Part of a small language model's weights: width 384.
MLP neurons of a small language model. Each row is named by its layer, matrix (up: input weights; down: output weights) and neuron, and shows model dimensions 0-191. Each number is 500 + 25 x the weight over its row's rms, rounded and kept within 0 to 999. Numbers have three digits each.
After each neuron's rows, "fires on" lists the tokens most often at its 100 highest values on Wikipedia text that the model never trained on; "fires after" lists the tokens most often just before its 100 highest values on Wikipedia text that the model never trained on.

L6.up1226:505472467458479486505516512474488517506495507526520497482485520476507517490504502533494522504461541511531516509476486501470526507507514500521497478505489528501480507554533469509472555456523490495529503530507518471520505512482508482534480487497521539503527512510484518487539507499520499476487495552525504544551421480490497506497541571495520483499527479485539513512524479468539513502495484486563524474499460513488482537525497466485522548515483534450516452476474512493507520456478524514489488512499513514553451474502580473507535522449473493458525522534535513482524486520506485504
L6.down1226:509490503465452547486506519473530506513522534491521507533509503492507485513485478465476488517549456454509551529496491512503522534474434507536524495552518498456499501481474496507482471498530483497526535487486497451527509527529522496491463512479468509512519520514493455502508479508516476412474498459544505488537533530536505505490501535464517494541514482463508456505475492460508515481497469488499485517509520536546515493518512488472462485529515503492493533577494511481512449454511483500488480536468467536492496479498533464491499511517492466479574483488518508499500482511480511523
fires on: "\n", " %", " Goals", ".", " ±%"
fires after: " |", ";"

L6.up985:486493501504489518494476475465479536486465499514501498484498484511516508466493497530500520483452512477537554508534498513483485484519525529476487484503476517456544519534477504522444515511516477508502521529525479489499472462523493553471469478521493511513481504505505511489506534477529486488482544548495456516495445471485483504503524490502460480537490507513493511497511499459518522521470505500494454471513465490470522499506564501511548511517483488457508492528489482519520495458471506493468523514505530530522457483512541497500534550432475467494540458504497521505501514552505505536
L6.down985:510483486493495521505489512512550519497526544469472525463500551488507458471517461509459489499526513514498464487518485522482489485483477466518477508486546490527553473507490505543454525485496516520536512489500533489542496502486499486557503489557511523473519495496535523546501502561478486459498526525497512476518516494504498473499484493484536487515506494508497519528513462493504468464504478513509513534505489503492485512514474472491519526529500488481516554483509490485546457487506527518501473480436500510519486479518520504505508519463555511525519483447518532508516506505508440510
fires on: "\n", " %", " Apps", " Votes", " Ref"
fires after: " |", ";"

L6.up1359:517514549500490454531490478473568510532518510493472533489461482525510535512491501486476483523488463475524438501525536451516536476497485541517493491519508514473471510507529466498531515505503502509519503521455520528501470472543525444507494495514497490500471490509505488500524492524505470496473478500560528513426550490502541476510475511535499513478492428521527470501485533500502483510500474465498506516519504518497515520510497480519563476531513487539546500506488488503504510513525507539493514482520432500520470520489470451526451535505510495497502515480450504481510501494505490512
L6.down1359:495465518500484498537545422483458521523531484540493550483493507494495485514467508486493450451498516479537511503494553477536480496478475448548523550496498521467494513499512443510516478495490457522492509498502514527471504502459488497493504489533518456488480481484497526483521482487517521409501520511531496507517511544474492522454537507518520501441497490526511450511552483493485524496495498504475499478542480521501527495505525477503485485526496481512521471488483524526498508533493463506539526501490496533481478506530537556504540473446507453521504512502458490493496532517489502498
fires on: " |", ";", " 5", "–"
fires after: " |", ")", " 5", ";"

L6.up1344:536526486484482485518475525526486531516498465514508542520508485495477530493470496557531523492530485496526522504512499506514526473497495487532508511478540471546486490508496520475489554470545504480555508492471522515473526552567517494483446515503453457479470502541434489534511539512529488483483483467517492519517548485508530533497459537480503502552457498548455498495524503498456476506516544480470500503512443504509466487527518480526530509540520500507541511461495516504505493464507506482481503513464448501518541506455504532504478471473479489503528453501533537473500516476493503495
L6.down1344:516519507524485432490487438497486491491512486487486553500520512459505460511513496526490488500479505488484449518507467516461488467502469514501512489512519435491460484458459544507514519504543506489509531510517498484540524518555500494497483514519489470502526515516476501464495444520507527458467457515496520489513469455450475469466520529470503518532505487470523511517517491537525493447560519528537538522526486473471499487484548497509553530555535491545493467503501522435494469504486497520505451455521475545531532504503517500496491486508458495528567521516547486537497480525482491530
fires on: " +", " be", " and", " become", "N"
fires after: " |", " to", ","

L6.up25:507514455483500493557501505463479487512530490492507507467521480503501488471452527534518496477498515425465515515493544492478482452515531503516518494513561510550518470518520484541497545474536474512518509492497529502483506508508483463522493499495507462455485501508440497510494523507473486475490450514540533524519477447472544526485508508490532503500463540502485543461469499559478531531509456468504491489501430534479494513496501468544517531501521510463523523508540484467489503512489499478530500507493496502520431535512543483512456527488467502512546482481476487477494515499501494515
L6.down25:503527488535501484505480514521535505477448480486508540516492493458487462457522459495517450467525515478518479481473516519489530501480498486489481499549550486510489496451509493541460503530478486510500496499552479515498530508497492553483514502505549475484461536514497533521519459451502499471490537570521522575490532537495523516515454500489540511487509506485515531512542491510513485484467487489494480468514522506497527519465492509517523536527518524489516528506526456516496513505482515482529525504492487482498490499497495504504496512522486459496510514524516526536469494489499503518
fires on: " and", ".", " as", " or"
fires after: ","

L5.up378:505488489496513468527470504485483499473515473491540488493472501549477518506495544555526514498487486496520511449466492505527468488523537545544471477493463545531513496536472472477505518485504501512491513504506543476547525536546437504477515493519497471464500495548511505486518480512528468492465506513477484536523462477483491536498547555463482492545527521517468555456521502494485507490507507495496491472509507506470488566487502475497532496541547493472514442486504463523523522434527519495519491512470542506519493506492525493494499504478507501516579451499471507499492529496516505490
L5.down378:505514510501515480493491525520486475494479508467465500532496527455470513493478544525443503508489478507491458480479488514454551529485508442493525495484464487513488493492515483494492435513481473489471528482501480507523536503505497508479508480525509482481481532501507509505480533489533483470529476515554509464534528484488478504471520501527474494498532523515502451490522498495496477471524468502527521496524517480472479519506570459526461497491488499538508473516540498541520485485463454488511478451526498485487505535539538519464475509485507485421485443508470498504535512492514494492
fires on: "\n", "|"
fires after: " |", "\n"

L6.up1215:527512514516518503470483500466479508527477501537494494509452513497538510487526488548500497502485489535472532475504499511482522470513534536484526456502475502486509494524480486510450552503499491488485501509478529465520510525541473525466544490508519543479485511516482481493509499453555529487515561520471510517466448475495496469538494492513547484543490532493449517478498481496541519528490489506522448456505482504471484504512529467510535557497515497457513454508497456501521511490494512473488506496507499526503449524501564489532525563464493464502511480519499520504540479509472547534
L6.down1215:508513454530473544512464496478515531510498503518526489501490521499482536484523490504456440512508491514466541499509489529480525463498504486513499502484539479464478525529483497520463510498473498454507535515474500468505542552503488499494507507498544519501485575479474500506463489536498510483475501514562521513523456543509478446536477467495513487521498484547461471502517495463485474512515517518540497551528477473470505467513518490492480491460447531494514530526529499479511464456514459444463452436508522492490480528535538508490506515475527497511479525459521495506523478477521504517
fires on: "\n", " %", " Goals", " Pts"
fires after: " |", ";"

L6.up1020:510506507499489503512483512509481501474476534474512518492489513506534512509507492485532555532485506482518491460507527527460488492544546514479515442507524499517518541542475483487520490500509473508486538522508509463540498525490477499454504492488449513489486511470507512474524492457518481482502531527539477559546490484459492493494536494472470496492518512499485514471537481490535500491517456506505499470502509516453495526539519469459520521492491471466501430518475453517506474473525473499485502511468541505506483475487548523484517492512507509539550461530501549511491516501508485490
L6.down1020:474509527454450536461473514484477480495529529513534510482551529491518520485498468506488517521546492509468528470455533485505487498508503515466504447517500509471542482522542516528464476467510447454513549495495497430517500516488535455493504473526540538498502530518504519525517461565478492479462445524542534479500514539493506464456487495460500489534479510496482499530478500478528539448499497506520471522504514517502475478493518529538477474523540490508521488497499490512483480515468518498506461512497488512476500506464527485467462543502505516469508466503494489516556496494523486511
fires on: "\n", " Votes", "-", " Goals"
fires after: " |", "\n"

L6.up600:536538484505483501529522480510488546467526504482505503523540479530489498473470521552481533494478515510471532485491534546513533476544537530534512474477528504519488446499521506510463510514535463534503528486486524524497478502518521459507493495498466502468479479468444510506505519484472482478478436515508515510538527489506506513500512501490548506500493518455522533449470541549470538511511506503493493529506469529496472478499504517510474503514468517475520503516513514517509556539438482459490500496515521505521504531500487528519471502456455469470541506451488528495521552483478495491
L6.down600:517505502522502478514513458505528542497498458444509553503481526508475530495498465490507471503544481471502519486471496547493515496484506472491510529572513479488490446495492483540475493505472520529505450497479477510473522473541487519472473478525516482485460519481521512524491479465505479441466485521493570555490521536439461522496517511491498503486502492476525494520529532499529500489533468530514512501475479505478518500474538508499497529512545516474501479501493481510531500538484461500529498486510441476545482490510498484524484531532481458478475512543516508471480526525502515544
fires on: " and", " with", " in", " he"
fires after: ",", ",\""

L6.up429:507508546500503473507486472488531486501517521540489525504457497476500507525515492516527538525450525517493446475524520467472512498508503529537520469496495539527500488494464482481479492513493516509524483510475538485539466463583550482488509485504516483483448498510502493519491515485513506486487505508516556491459457476485526457511494511544500492466490488476571510470513507528507475499492497460531506497517508501514446535517503485517528461500532537535565495523510487509499518472538491497479497470513514501512474550488500461490460571517481465485517524485507502473527491482521499461
L6.down429:506508497509533461501498456531480480526526513530531497493527506442521491507483506514496503487492485504523493447500513446536483507526483478500536528524501499495492506482519475472496506499502478540479493534526494524472504508490471457512543501525528538487472475505479479487476509483505505439467501550513469514511531510453467471483499510487548482450430493471515513515548489526508510511488512497519495516526526509533561491515516475515513481479498482495495487505486487507481498507504522473521534501503534515466510496505524536489521482476530438484501527506466507509508491536483508462
fires on: " |", "\n", " 5", " "
fires after: " |", ";"

L6.up536:495499503524482474477473486488474567483525475502462492478491516485514517493511487565509554494482521487486503521537535500491516477483502489524532452493509532530553499510476482560492474497486510508483504517507531497510525521508487462498503490582507492514467492502485493477527502490464500483469480508528533514515471452485532460494495541480503521558510536500522525464460545540505502508497473463508501475484483511439497527485478474547466523531506528483498456510480508499517479522516468524511516470499502484545473516470505501530484537459477490500536507490501476492518527488508508493
L6.down536:527546494473520516503480517514536471482481487496527468474487496482491515503540505506501502518491469517518518437505479503507486531538492456469516540514522521556398491522499490506503484524485447491474488489564503487509511480463489449523464474507514515497500480484462528489490526478501505477505487557477522587511472464470499439470497505490493503466459495517520544474451481520463523505474503497446504492510484500514454477517530500474509524519482473511527475513510505476455530523518519483496505483497509475482555555447475509503451541533540505510490514502518512495478504545514519543
fires on: " and", ",", " or"
fires after: ","

L3.up1241:497498481481508502488479500453478489491525468541511522477465467511485495503481513514485500523498493484553510509473500506507465491506515460505523515442497543489511520524466464506481543487512505478510492501500518479499474516536489477497491507499484508506460491541513490480508476499518522498510523484485459525530447505511497525572510541498474528526528481533523497500507435492515483512474485479531524472493520478446466498508502538494546544539516468545573489485470488548569507515460504494522505480458483538511454501527503500492497515512494497514506470498520552510464525471487496521
L3.down1241:503548518498451453512493500513494516522530494469478481519503550425587488520502469506456505534516524507512485520468487508545523513508471463504474500487465482500465491454535510503519512557503529482494536520494495477486517538503533497533491500513487522503498487497496494533505508480505470460518467474473456513465493490481536469460478469512511510513489543522459474463513539521481506486532465500421526514507496458475477505484503519509540464496475507494510471488490469480515501475531461532508481518551504470483468492498514528494475518535477516524505509469522549533469495505522476527
fires on: "|", "International", " Open", " international", " w"
fires after: "\n", " of"

L6.up1410:505530462491512465547525481464459458475509488483491489518557493470510520486483543532528491511536520450467545506506521501501494518519518537471492507457529493475527489547530530525516569496510465525490547468454473498489518458520463490523516500530487459498528496478480483513494511466487505473476449497528432524479485505518518494498525524418506487527518540507507510519475522520515536485507486508519502495527465517521512487516529445503511512523523488517532520524506539502485507551457484456489539469492507503515513506473501540500476490513473490440507540502463524492488521513491496508
L6.down1410:492485533515509474480489445492519503510498501466508435479470559432519539433495534473530450492527495467494511520504533547520497516471495452471507503513506473479506503490464517501483512482466466525510509484444505489464556491516457486503501479538463507480492505481496544519483472506509503457477489481498499510508519504511521488512493472479508488493544515477510484497520519526529483518516479518499511541504508498551515490467493551470487483536473488490523503510526474455536487478480452549507504512495483455523509468515472496470488524520495498544501510492575494496486503517500521506
fires on: " which", " with", " who", "here"
fires after: ",", "w"

L5.up659:495494464455494475533514489479484494533538474491506553528488460490528529487507499534542507510455515474456526499468501474479512476508504520526528505474534521530486469509531489526531514498521501516516503520470523496480565530525448470539526496518492509457488453531477488539549511512476469489516463481526519508495497456497545530498466524539511480532535530528498516449476515561523532528499486480495497512511458535504497492486509452514481497525524490488530476520485457493507546489486487504489514513487498495550473512514509503527474536488471487492536490456474522500515530471527443514
L5.down659:509509502491504478528455445517516481461514502482514509498471484473523488498536483494501504522493507479551480492507464498501488511538530481465526523536486505539535498516487471542479466526468501489496535509505506468494478501481496474498471510514510487515455491508509519518519531480499510496498531482519513515511499489488502525535482509516540503466512511477459498484484458497492502510491486478431474556457525511508473458495466487494493509537519487488527483472479504504455577472468529473522507470463476503480521540495506498515462537503509467496472556468525545490486519523508486518
fires on: " and", " or"
fires after: ","